config.yaml
num_hidden_layers: 16
hidden_size: 320
intermediate_size: 1280
norm: "layernorm"
positions: "learned"
bias: "all"
tie_word_embeddings: true
init: "normal"
init_std_down: 0.00413
weight_decay: 0.33
warmup_steps: 540
doc_mask: false
dataset: "wikipedia_en"
MLP neurons of a small language model. Each row is named by its layer, matrix (down: output weights) and neuron, and shows model dimensions 160-223. Each number is 128 + 32 x the weight over its row's rms, rounded and kept within 0 to 255.
A block is one neuron, or neurons of one layer that tend to fire together. After each block is what it responds to, as a language model described it from the Wikipedia text at the highest values.

L3.down80 [133 122 160 169 151 118 137  96 160 156 126 100 151 101 142  81 172 141 125  83  88 142 163 114 113  84  54 134 178 144 106 154 189 145 129  87 157 174 138 125 149 125 106 156 175 130 137  91 139 146 148 117 170 125  62 109 129 140 128  72  95 121 172 122]
Responds to: Time-phase and continuation words. Verbs and words marking when something starts, continues, ends or returns in biographical and historical narrative, such as began, continued, remained, before and back; also month names after "Born:".

L10.down512 [165 103 160 103 103 128  81  68 160 166 122 140 100 114 118 160  69 106 162 186  86 125 107 114 128  94 107 143 138  80 173 141 158 112  76  89 151 101 145 113 159 144 136 157 145 108  78  89 201 112 125 109 100   4 139 115 133 152 129 150 119 131  78  74]
L10.down689 [101  77 115  90 181 161 131 107 112 101  88 144 154  98 109 124 184  75 117 156 136 142 149  28  73 115 202 138 121 142 184 146 111 141  97 118 127  82 158 186 141 134 142 161 125 107 140 150 113 161  89 120 140  89 113 175 130 140 143 143 156 162 133 146]
L10.down863 [135 161 105 212 105 151 150  74 178 122 126  88 203  64 128 110  66 102 130 123 113  76 104  91 189  51 144 107 158 103 102 172 116 122 130 121 105 155 113 178 170 134  97 138 101 153 128 147 143 168 118 174  92  82 141 140 123 139  74 130 146 127 152 155]
L10.down1187 [141 129 158 166  89 147 144 149  63 153 147 110  99 155 207 102 149 151 138 154 174 104 106 116 147 154  84 171  91 180 170  70 145 146  91 126 111 132 167 121 157 126 171 114  66  95 119 134 127  63 137 116 149  62 163 123 141 143 150 116  95 106 153  68]
Responds to: Clause-linking connectors. Connectives that open a new clause or conjunct mid-sentence, usually after a comma or noun in Wikipedia prose, such as and, which, who, while.

L3.down655 [140 146 125 129 111 131 170  98 165 114 111 104 138 125 129  93 142  68 131  96  98  96 204 132  92  98 149 159 146  96 112 146 117 100 150 130  92 140 144 118 103 132 134 116 118 138 128  95 130 144 100 180 195  98 139 154 161 101 131 131 136  91 115 115]
Responds to: Sports terms, also, suffixes. Diffuse unit covering sports words like Team, finals, postseason and finishing, the adverb also (including See also), and endings -ition and -able.

L10.down267 [128  83 132 147 193 148  97 134 216 132 161 124 171 120  78 153 119 123 192 157 112 139 114 128 114  96  86 119 158 150  98  63  72 129 133 169 165  97 138 161 171 154 163 146 119  66 160 110 165  92  63  84  97 117  62  84 138 110 101 150 143 157 113 117]
L10.down456 [123  84 135 114 125 130  74  98 105 146 104 154 137 110 159 119 114 164 131  94 124 129 144 115  94 171 101 125 119 171 130 145 106 145 210  93 140 225 121 135 229  91 131 129 137  51 124 187 131 101 108 147  80 151  74 112 170 153 105 106 165  98 109 124]
L10.down835 [118 154 128 169 101 186  72 140 112 102 127 140 122 159  86 156 119  89 106 153 126 167 162  90 136 157 113 114 162 128  76 139 165 174 157 174 107  95 107 135 133 128  53  62  73 117  80 151 167 201  83 170 107 133 122 100 155 203  93 152 132 116 121 123]
L10.down1124 [ 93 137 128  96 146 155 152 117  81 109 100  78 106 149 106 172 161  82 193 123 105 165 120  74 139 114 106 102 134 160 154 190 133 131 103 106 188  94  80 141 119 117 121 123 116  67 137 169 177 115 153 131 109 119 147 148 133 133 129 138  85  46 208 123]
Responds to: Prepositions after verbs/nouns. Prepositions from, by, to, for that open a complement after a verb, participle or noun, as in criticism from, established by, known for.

L11.down11 [141 134 109 157 123  98 164  95 175 110 125 133 137 122 122 194 156 106 146 203 163 150  94 158 151 129 104 137 100 119 163 134 125 151 145 200 138 132  74 129 132 149  87 174 120 144 126 116 128 119 119 108 109 133 141 111 138 135 156  81  66 135 151 124]
L11.down26 [136  86 139 117 153 156 139 151 126 161 155  89 121 120 118 145 118 194 174 108  95 101 125 139 171 164 171 175 149 103 121 108  90 100 147 151 130 148 136  99 113 135  96 163  80 195 105  79 162 162  62 145 106  97 109 121 147 166 122 142 174 100 138 145]
L11.down162 [140 178 112 164 107 128 112 152 127 127 135 112 151  35 158 168  94  84 139  81 103 129 149 156 209 217  87 167 168 119 121 172 117 100 136 129 111  94 160 122 104 123 105 155 128 148 176  95 119  99 121 116 190 151 115 137 102 109 144 116 130 112 115 125]
L11.down328 [ 85 185 113 128 115 157 119 106 145 132 107 142 126 146 113 166 144 110 106 106 184  91 137 123  65  47 153 136 130 138  84  93 103 104 103 129 107 156 128  37 126  68 142 139  84 203 122 101 113 124 132 115 123 107 133 167 131 139 168 119 137  89 147 133]
L11.down597 [ 69  85 117 148 146 143 152 146 118  73 143  96  26 132 150 130 127 130 145  83 121 184 120 195 129 143 117 116 114 125 138 123 118 107 147  90 114 200 142 126 105  93 123 170  85  73 178 100 157 142 160 126  88 146 154 187 190 114  75 174  93 151 137 127]
L11.down671 [122 139  90  94  80 104 164 108 108 139  97 131  99  97 132  83 183  56 140 155 100 152 126 138 119 149 206 108  97  35 147 156 144  75  99 102 128 150 154 127 140 123 145 152  81 155 150  89 117  80 209 162 144  78 164 145  81 145 148 127 176  82  67 143]
L11.down721 [108 150 127  91 138  82 123 151 165 126 156  98 138  82 115  76 115  95 143 111 118  85 159  98 143 136  96 147 105  52 156  93 102 154  73 157 120 100 106 154 123 156 104 137 149 137 119 113 112 136 104  71 115 129 161 130 143 164 194 163 110  95 123 188]
L11.down722 [125 128 163 116 118 123 120 145 134 134 114  91 109 143 170  88  96 161  99 142 152 131  95  64 127 150  63 133 107 133  87 122 157 106 109 144  83 170  95 169 158 173 117 153  69 244 123 107  97 138  98 148 139 129  96 108 140 123  99 124 121  85 136 113]
L11.down727 [132 148 179 113 137 134 151 163 171 108  99 103 176 120 146  91 121 132 168 120 150 125 133 135 200  65 166  94  88 125 116 153 148 116  18 124 188 123 154  77  97  97 143 109  97 120 129  99 100 179 153 114  92 121 116 168  81 148  88  90 121 123 158  93]
L11.down794 [ 79 139 173 107 105 146 138 146 191 168 142 124 101  62 142 120 131 148 113 117 112 123  87 196  75 173 128 106  72 190 126 145  63 144 117 144  88 121  99 122 109 106  38 137  92 121 116  69 182  75 122 146 115 140 118 156 120  74 160  93 122 108 105 149]
L11.down837 [160 132  63 131 200 151 123 134 103  84 134 120 109 157 146 141 104 136 113 109 137  91 164 129 112  71 176 143 154 174 168 166 143  99  96 132 146 125 115 119 155 136 114 133 178 128 152 134  86  76 102 103 128 102 145  67 143  51 105  95 137 120 143 114]
L11.down920 [105 117 137 107 129 124 133 112 102 103 110 168 116 185 124 169 110 145  66 130 183 132 120 137 127 157 146  79 127 133 157 190 153 166 118  69  99 181 189 125 109 119 155  99  83 106 143 147 114  61 133 131 119 136 136 142 123 112 122 153  53 172 149  89]
L11.down1081 [ 94 122 147 154 155 118 151 112 162 133 182 183 150 127 112 111 107  81 163 134 116 119  87 136 127  90 115 105 104 126 156  97 184 106 127 150 155 115  80 106 111 200 177 143 140 161 149 149 157 109  71 117 169 106 113 140 126 141  69 145  91 118 123 138]
L11.down1105 [ 94 148 190 123  95 167  77 165  56 152 138 144 121 106 109  96 153 140 108 148 151 172 169 139  80  94 123 159 112 159 126  66 161 111 135 168 175  97 126 146 123 129 112 164 117 115 150 130 128 151  86 116 118 160 146 102 121 125  83 143  96 138 155 113]
L11.down1114 [157 152  91 119 139 137 113 116 137 125 169 154 162 139 159 114  90 114 150 107 159 138  91 105 101 111  40 157  53 131  96 154  91  95 167 115 133 124 129  86 133 152 109  66 116 135 115 168 124 111 115  86 106 107 104 142 178  86  89 100 198 108 156 135]
L11.down1187 [102 117 119  63 144 119  90 164 100  92 133 143 176 141 117 129 147 160 158 144 189 163 132  27 114 126 136  83 118 184 152 153  55 140  93 115 146 108 114 101 107 164 111 119 150 118 147  76  83 159 151 142 146 142  97 133 157  93  98  75 132  75 199 111]
Responds to: Possessive apostrophe. Apostrophe of a possessive 's after a noun or name, e.g. world's, women's, people's, Opera's; occasionally a mid-word fragment such as decre-as-ed.

L11.down116 [176 115 203 160 100 160 168 156 135 104 133 140 125 151 113 149 102 118  86  80 143 159 105 166 117 134 131 100 139 188 105 159 114  78  78  71 164  86 149  94 145 111 181 128  85 129 115 155 116 255  71 142 189 131 121  81 124 190  73 154 174 194 166 145]
L11.down165 [104 109 109  96 137 137 128 173 135 149 129  78 166 183  84 119 139 115 116 106 112 129 111 123 184 137 152 175 176 146 171 129 152 128 180 149 130 103 110 185 120 155 111  98 117 136 155  50 141 153 119 160 113 145  77 104 170  58  90 131 148 113 107  41]
L11.down225 [133  86 168  69 153  74 126 144 104 161 126 112 127  45 176 128 119 113  96 109 200 154 103 156  62 144  91 152 113 187 155 166 116 102 118  78 182 126 109 159 131 146 142 113 134 156 123  86 175 110 114 126 113 151 182 111  80 145 175  82 179 173 122 128]
L11.down359 [148 120 123  79 150 117 118 105 136 123 159 113 132  82 130 164 124 128 140  89 135 109 122 179  70 188 110 116 102 137  73 161 196 116 126 134 136 207 130 174 164 157 110 117 117  83  58 154 123 173 156 140 118  63 120 105 127 147 113 137 128 182  59  86]
L11.down436 [103 107  98 144 155 176 122 147  88 136 127 134  81 112  86 119  87 133 101 119 126 131  87 132 144 106 134 166 134  82 121 119  91 101 173  94 121  97  96 138 138 183 102 164 102  72 182 138 142 127 129 127 131 106 144 136  75 175 140 101 124 136 168 111]
L11.down459 [ 66 113 157 124 137 116 132 134 214  77 137 184 143 141  74 120 116 134 108 119 128  78 173  54 134 154 147 151 120  88 130 108 167 116  70 151 179 149 168 136 138 140 170 150 146 132  96 140 173 130 108 163 139 108 115  72  90 118 117 142 126 108 151 142]
L11.down489 [131 113  89 121 139 143 121  83 103 162 150 129 143 153 113 170 113 192 115 160 238 101 145  95 142 168 152 129 137 154 132 103  75 151 120 104 115 166 100  77 113 162  85 162  88  80 129 119 150 149  89 140 137 223 178   2 153  93  97  98  99 138  83 131]
L11.down568 [114  97 135 120 113 176 182 119  89 187 173 190  86 108 150 137 129 124 182 153 150 143  69 145 171 175  93  90 104 167 113 148  89 142 103 107  90  70 173  93 103 115 177 150 165 144  89 148 102 134  62 120 171 124  95 141 130 160 142  79  96  99  91 125]
L11.down586 [133 202 128  91 111 135 118 142  90 125 139 183  89 153  98 119 109 117 146 109 148 114 149 160 132 131 135 179 144  61  84 137 153 120  62 155 148 110 146 135  94  93 160 134 123  99 141  31 166 120 171 163 121 143 134 131 129 138 196 176 132 137 146 106]
L11.down713 [181 102 130 114 165 146 102 140 139 169 107 100 176 201 106 146 131 107 109  61 140 171 145 118 142 133 128 118  93 151 157 127 129 132 183 108  90 100 126 123  66 105 108 195  76 143 117 115 158 144 166 141 120 176 162 108 120 128 117  99 100  49 168 135]
L11.down758 [148  93 123  39 117 140 120 116 169 120 136 148 101  69 178 157 166  96  62 144 161 170 120  99 140 113 159  82 191 139 107 116 156  81 135 130  84 101 103 128 114 154 115 127 154 182 124 118  87  99 152 127 119 111 132 106 111  94 142 161 129 163  75 134]
L11.down780 [138 133  80 102  79 143 124 136 143  62 184 170 131 111 155 157 149 139 137  91 102 106 105 129 166 104  79 150 229 159  82 123  79 124 137 151 160 136  99  89 179  99 152 135 154 112 113 172 145 122 103 151 124 131 163 108  86  49 145 171  88 170 200 178]
L11.down914 [148 168 101 129 210 128 139  98 109 127 151 123 159 140 184  75  87 140 136 160 129 106 111 153 113 122 151  98 111 105 152 120 145 147 122 138 138  77 147 110  60  78 152 115 141  88 127 219 194 143 151 171 135 126 119 148 119  81 106 102 123 116 141 169]
L11.down1046 [122  91 172 121 118 123 128 128 115 117 134 109 125 145  97 128  97 129 125 132 108 128 115  94 131 177 182 108 148 160 174 112  68  87 141 105 114 116 150 161  48 147  64 140 143 118 113  78 159  81 131 146  54  76 104 164 168  93 125 118 130  97  86  94]
L11.down1052 [131 134 113 142 138  92 145 167 191 122 138 145 113 166 105  89  50  42 138 114 114 130 142  89 161 139 126 135  82 136 174  95 169 110 135 161  96 133 123 140 141 100 145 104  95 177  91 133  87 116 101 143 115 124  90 150 136 194 151  85  67 157 145 160]
L11.down1188 [ 81 135 128 116 103  72 140 134 156 118 151  90  92 159 151  84 115  79 188  86 111 101 125  90 111 117 166  72 172 192 126 139 141  83 123  93 146 102 101  76 143  95 119 159 144 130 105 152 132 158 176 132 100 138 139 131  68 151 109 150 105 162 190 105]
Responds to: Table header word fragments. Early word pieces of column headers and infobox field labels in Wikipedia tables, such as Pop, Goals, Apps, Receptions; also mid-word fragments in prose (outb-re-ak, en-ab-ling).

L3.down1181 [156 126 106 161  90 123 130 164 140  90 156  71 178 123  88 114 155 139  99 108 154 143 142 118 136 174  98 134 125 143  90  90 156 102 142 162 113 127 195 118 125  39 139 101  98 177 126 149 127  88 174 118 166 151 107 120  92 129 112 123  77 140 127 166]
Responds to: Formulaic punctuation and subword letters. Commas, parentheses and in after dates or birth years in biographical or census lines (July 4, 1862; born 1966),); also mid-word letters like t in Pts, properties.

L3.down680 [138 185 121 138 156  99 158 155 114  89 115  64 102 121 194  90 140  92 136 157 138 174 153 117 148 123 128 133 145 126 142 117  86 157 144 136 101 110 128 135 100 125 130 126 165  91 149 138 121 134 142 156 129 124 178 117 133 162 161  77 165 146 100 141]
Responds to: Formulaic Wikipedia boilerplate. Predictable tokens in templated Wikipedia text: census lines (family size, age of 18), species stubs (in the family), section headers (==, Personal life).

L10.down477 [152  60 132 127 119 139 108 123  75  94 115 168 116 179  78 116 129 143 118 146  87 131 124 127  57  88  85  87 121 105 101 136  88 158 152  91 147 147 120 169 168 169 125 152 147 167 109 105 139 100 134  65 179  97  95 151  84 116  77  91 159 143 132 171]
L10.down542 [165 113  99 137 131 134  74 127 150 117 157  88  52 114 155 198 135 171 149 155 118  71  94 111 155 124 119 164 158 131 136 138 122 136 156 213 102 105  86 108 177 131  68 153 109 133 128  87 120 116 101  81 149 116 165 136 108 106  88 144  81 122 141 121]
L10.down953 [138  74 115 133  92 104 206 144 144 168 109  86  85  35 128 186 120 146 104 136 100 146  53 150 125  68 157 124 121 147  96 170 137 120 133 120 154 207 152 139 152 144 117 116  99 112 177 146  88 165 149 132 116 184 130  72  66 139 143  57 198 175 105 150]
L10.down1162 [130 175 136 126 110 160 139 164 157  63 106 139 112 145 141  71 159  84 139 117 121  98  80 155 107  77 148 107 131 138 123 120 133 161 130  85 138 177 135 106 122 157 124 180 176 174 158 159 107 116 178 122 157 141 123 113  87  84 147 123 171 110  99 187]
Responds to: Possessive apostrophe. Apostrophe in possessive 's after nouns and names, e.g. men's singles, world's largest, Zimbabwe's; occasionally completes common fixed phrases (BMW, not out, African).

L10.down11 [114 137 192 128  79  83 108 123  93 181 133 145  66 131 156 125 161  68 149  93 130 142 113  39 127 157 136 103 124 126 121 155 139 139 128 147  74 188  89  69 134 136 120 121 105 103 131  98 128  98 146 121 124  71 124 167  79 162 129  64  90 119 153 184]
L10.down91 [135  93 145 175 134 130 153 153 112 131 126 157  80 142 136 132 128 108 129 191  87 128 157 222 151 104 174 186 143 136 144  95  88 161 137 149 106 133  80 113  87 120 159  80  99 140 175 120 135  95  80 111 116 110  90  80 162  79 120 105 160 133 157 122]
L10.down329 [143 162 104 133 131  98 192 147 129  88 131 140 126 141 145 162 173 141 117 114  95 136 158 166 129 118  85  79 166 171 136 144 191  87 120 148 114 135 101 177 113 109 128  96  88 104 176 126 139  75  90 106 145  96 176 144 183 172 203 183  97 115 196 146]
L10.down583 [ 91 153 102 144  81 118 139 127 133 123 150 115 178 179 118 234 149 125 160  91 127 152 128 117 152  94 153 159 123 101 100 152 162 137 150 116 107 120 146 119 175 126 117 138 111 145 143 141  95 104 115 150 103  79 175 130 107 107 197 156 139  99 157 125]
Responds to: Table header word starts. Opening word-piece of a word, mostly in wiki table column headers after a pipe, such as Re(sult), Go(als), G(A), st(umpings); sometimes after a hyphen or bracket, as in self-p(ublished) or (p(atimaghara).

L11.down235 [120 115 104 153 130 165  90 169 132 151 108 119 123  55 197 109 168 182 145 131 138 122 130  84 117  80 130 109 110 143 120  80  68 131 111 139 127 145 169 119 173 136 130 163 132  95  90 129  87 122 117  93 168 142  96  54 145 131 161  59  90 168 125 133]
L11.down291 [144 128 136 140  47 117  97 160  96 150 114 117 162 194 178 157 120 138 109 148 128 151  93 102 129 122 129 134 197 122 178 107  86 104 116 133 103 125  97 107 146  61 132 131 154 106  79 177 122 145 180 180 108  76 118 138 140 155 115 145 144 162 116 152]
L11.down366 [ 88 161 129  99 151 158 151  73 145 162  69 119 157 112  80 116 130 149 118 178 106 144 145 101 140 103  77 149 122 165  56 114  44 176 149 114 135 124 136 143  75 137 143 111 122 128 167 145 133 116 120  87 147 159  74 111 145 135 134 158 124  96 103 213]
L11.down419 [104  71 141 148 111 103 142 104 102  91 156 143 151 111 105 174 116 145 164 149  80 177  75 122  81 116 124 107 171 127  38 138  70 174 115  81 162 101 183 157  87 104 111 161  71 111 135 123 112 134  84 131 156 127 174 136 113 125 154 142 136 163 132 145]
L11.down576 [116 107 147 152 115 182 139  80 123  85  80  96 131 106  52 130 107 150 154 118 139 106 132 112  71  90 119 111 173 114  34 140 153 103 101 113 165 148 103 150 111 131 126 131 166 145  83 133  94 123 132  90 128  96 121 199 116 118 100 139 109 110 149 116]
L11.down578 [108 142 139 107 128 111 162 155 171 122 137 108  76 122 126 127 132 143 136 127  95 148  83 137 128  92 150 104 120 108 102 124 163 139 133 125 128 140 117 150 131 138  80 131 115 143  94 133 102 193 159 131 137 148 169 131 157 183 136 161 164 117 152 121]
L11.down654 [131 116 182 131 125 103 142  89  60 160 148  84  73 119 121 132 113 133 124 115 164 133 167 162 107 179  92 163 140  92 169 111 131 127 146 153  78  84 130 218 150  95 117 117  69 125 119  49 160 188 120 109 150 141 168 114 155 119 165 132 121 108 171 195]
L11.down681 [ 71 111 160 197 102 121 118 113 106  72 161 134 161  70  94 129 135 139 146 118  94 141 135 160 125  71 122 196 153 139  82 172 145 175 106 177 102 100 166 130 104 110 151 116 149 153 167  82  60 157 117 160 102 137 149 150 137 172 128 191 212 121 145 150]
L11.down763 [133 137 132 139 128  84 112  81 142 122 111 109 177 169 153 151 177  80 130 163  97 145 124 123 168 110 118 120 163  82 142 137 117 157 150  64  99 131 109 109 125 102 101  70  93 123  71 149 137  93 116 111  84 105 113 142 123 132 134 148 137 114 138 165]
L11.down853 [144  87 128 121 141 128 149 109 110 132 103 114 112  97  85 154 169 124 140 129  73 118 156  90  56 154  82  72 150 110 152  53 149 159 142 138 127 114 125 102 173 136  77 110  89 138  92 166 176 135  66 197 172  62 114  67 163 138 132  79 139 108 160 134]
L11.down926 [129 126 185  75 186 143 139 116 112 113 150 143  76  90 158 152  90 133 156 122  93 150 101 140 127 119 124 141  93  96 172 145 118 116  84 119  84 120 155 126 127 162  88 167 117 107  78 122 105 111 192  75 100 136 153  99 138  73 138 125 124 166 141 116]
L11.down1111 [144  90 155 149 148 169 149 107 170 144  54 140  77  95 161 104 186 147 135 121 146 126 120 100 145 105 141  93  96 157 130 182 165  92 169 124 153 185 172 172 139  96 109 185 142 157  97 118 135 126  79 127 102  73 151 163 126 171 114 109 153 155 102 159]
L11.down1157 [120  91  95  75 112 153  83  93 185  40  90 148 189 187  58 160 119 106 156 114  91 130 166 120  87 107 117 154 124 176 162 113 122 101 118 134 159 125  94 146 171 103  47 125 185 137 137 146 132 155 117 129 150 119 138  94 152 164  94 139 155 164 131 113]
L11.down1198 [ 93  70 159 106 145 106 206  72  96 125 123 113  97  88 112 164 151 186 122 136 152 132 152 135 147 110 112 161 121 149 161 132 105  60  97  70 147  96  96 146 197 101 156 172  96  80 175 150  93 139  99 134 187 105 159 123 130 111 119 182 157 147 149  62]
L11.down1202 [137 155 151 131  85  70  53 123  94 146 117 150 148 159 148 142 131 159 145 124  91 107 171 171  95  90 146 134 118 129 114  71 117  99 140  71  67 101 111 119 108 143 154 109 150  99  94 130 169 170 189 137 119 102 114  92 180 139 120 119 147 119 127  84]
L11.down1279 [119 107 131 109 113 108 113 102 141 116 127 117  93 133  75  90 143  98 148  81 116 154 121 101 127  76 161 123  73 201  84 115 118 172 157 106 116 102 102 132 144 105 153  99 115 171 114 125 104 164 159 128 184 129 101 121  98 156 129  79  85  92  94  48]
Responds to: Infinitive "to" after verbs. Mainly "to" introducing an infinitive after want, decide, fail, hope, be able, or try, plus some would, will, not, and occasional directional "to".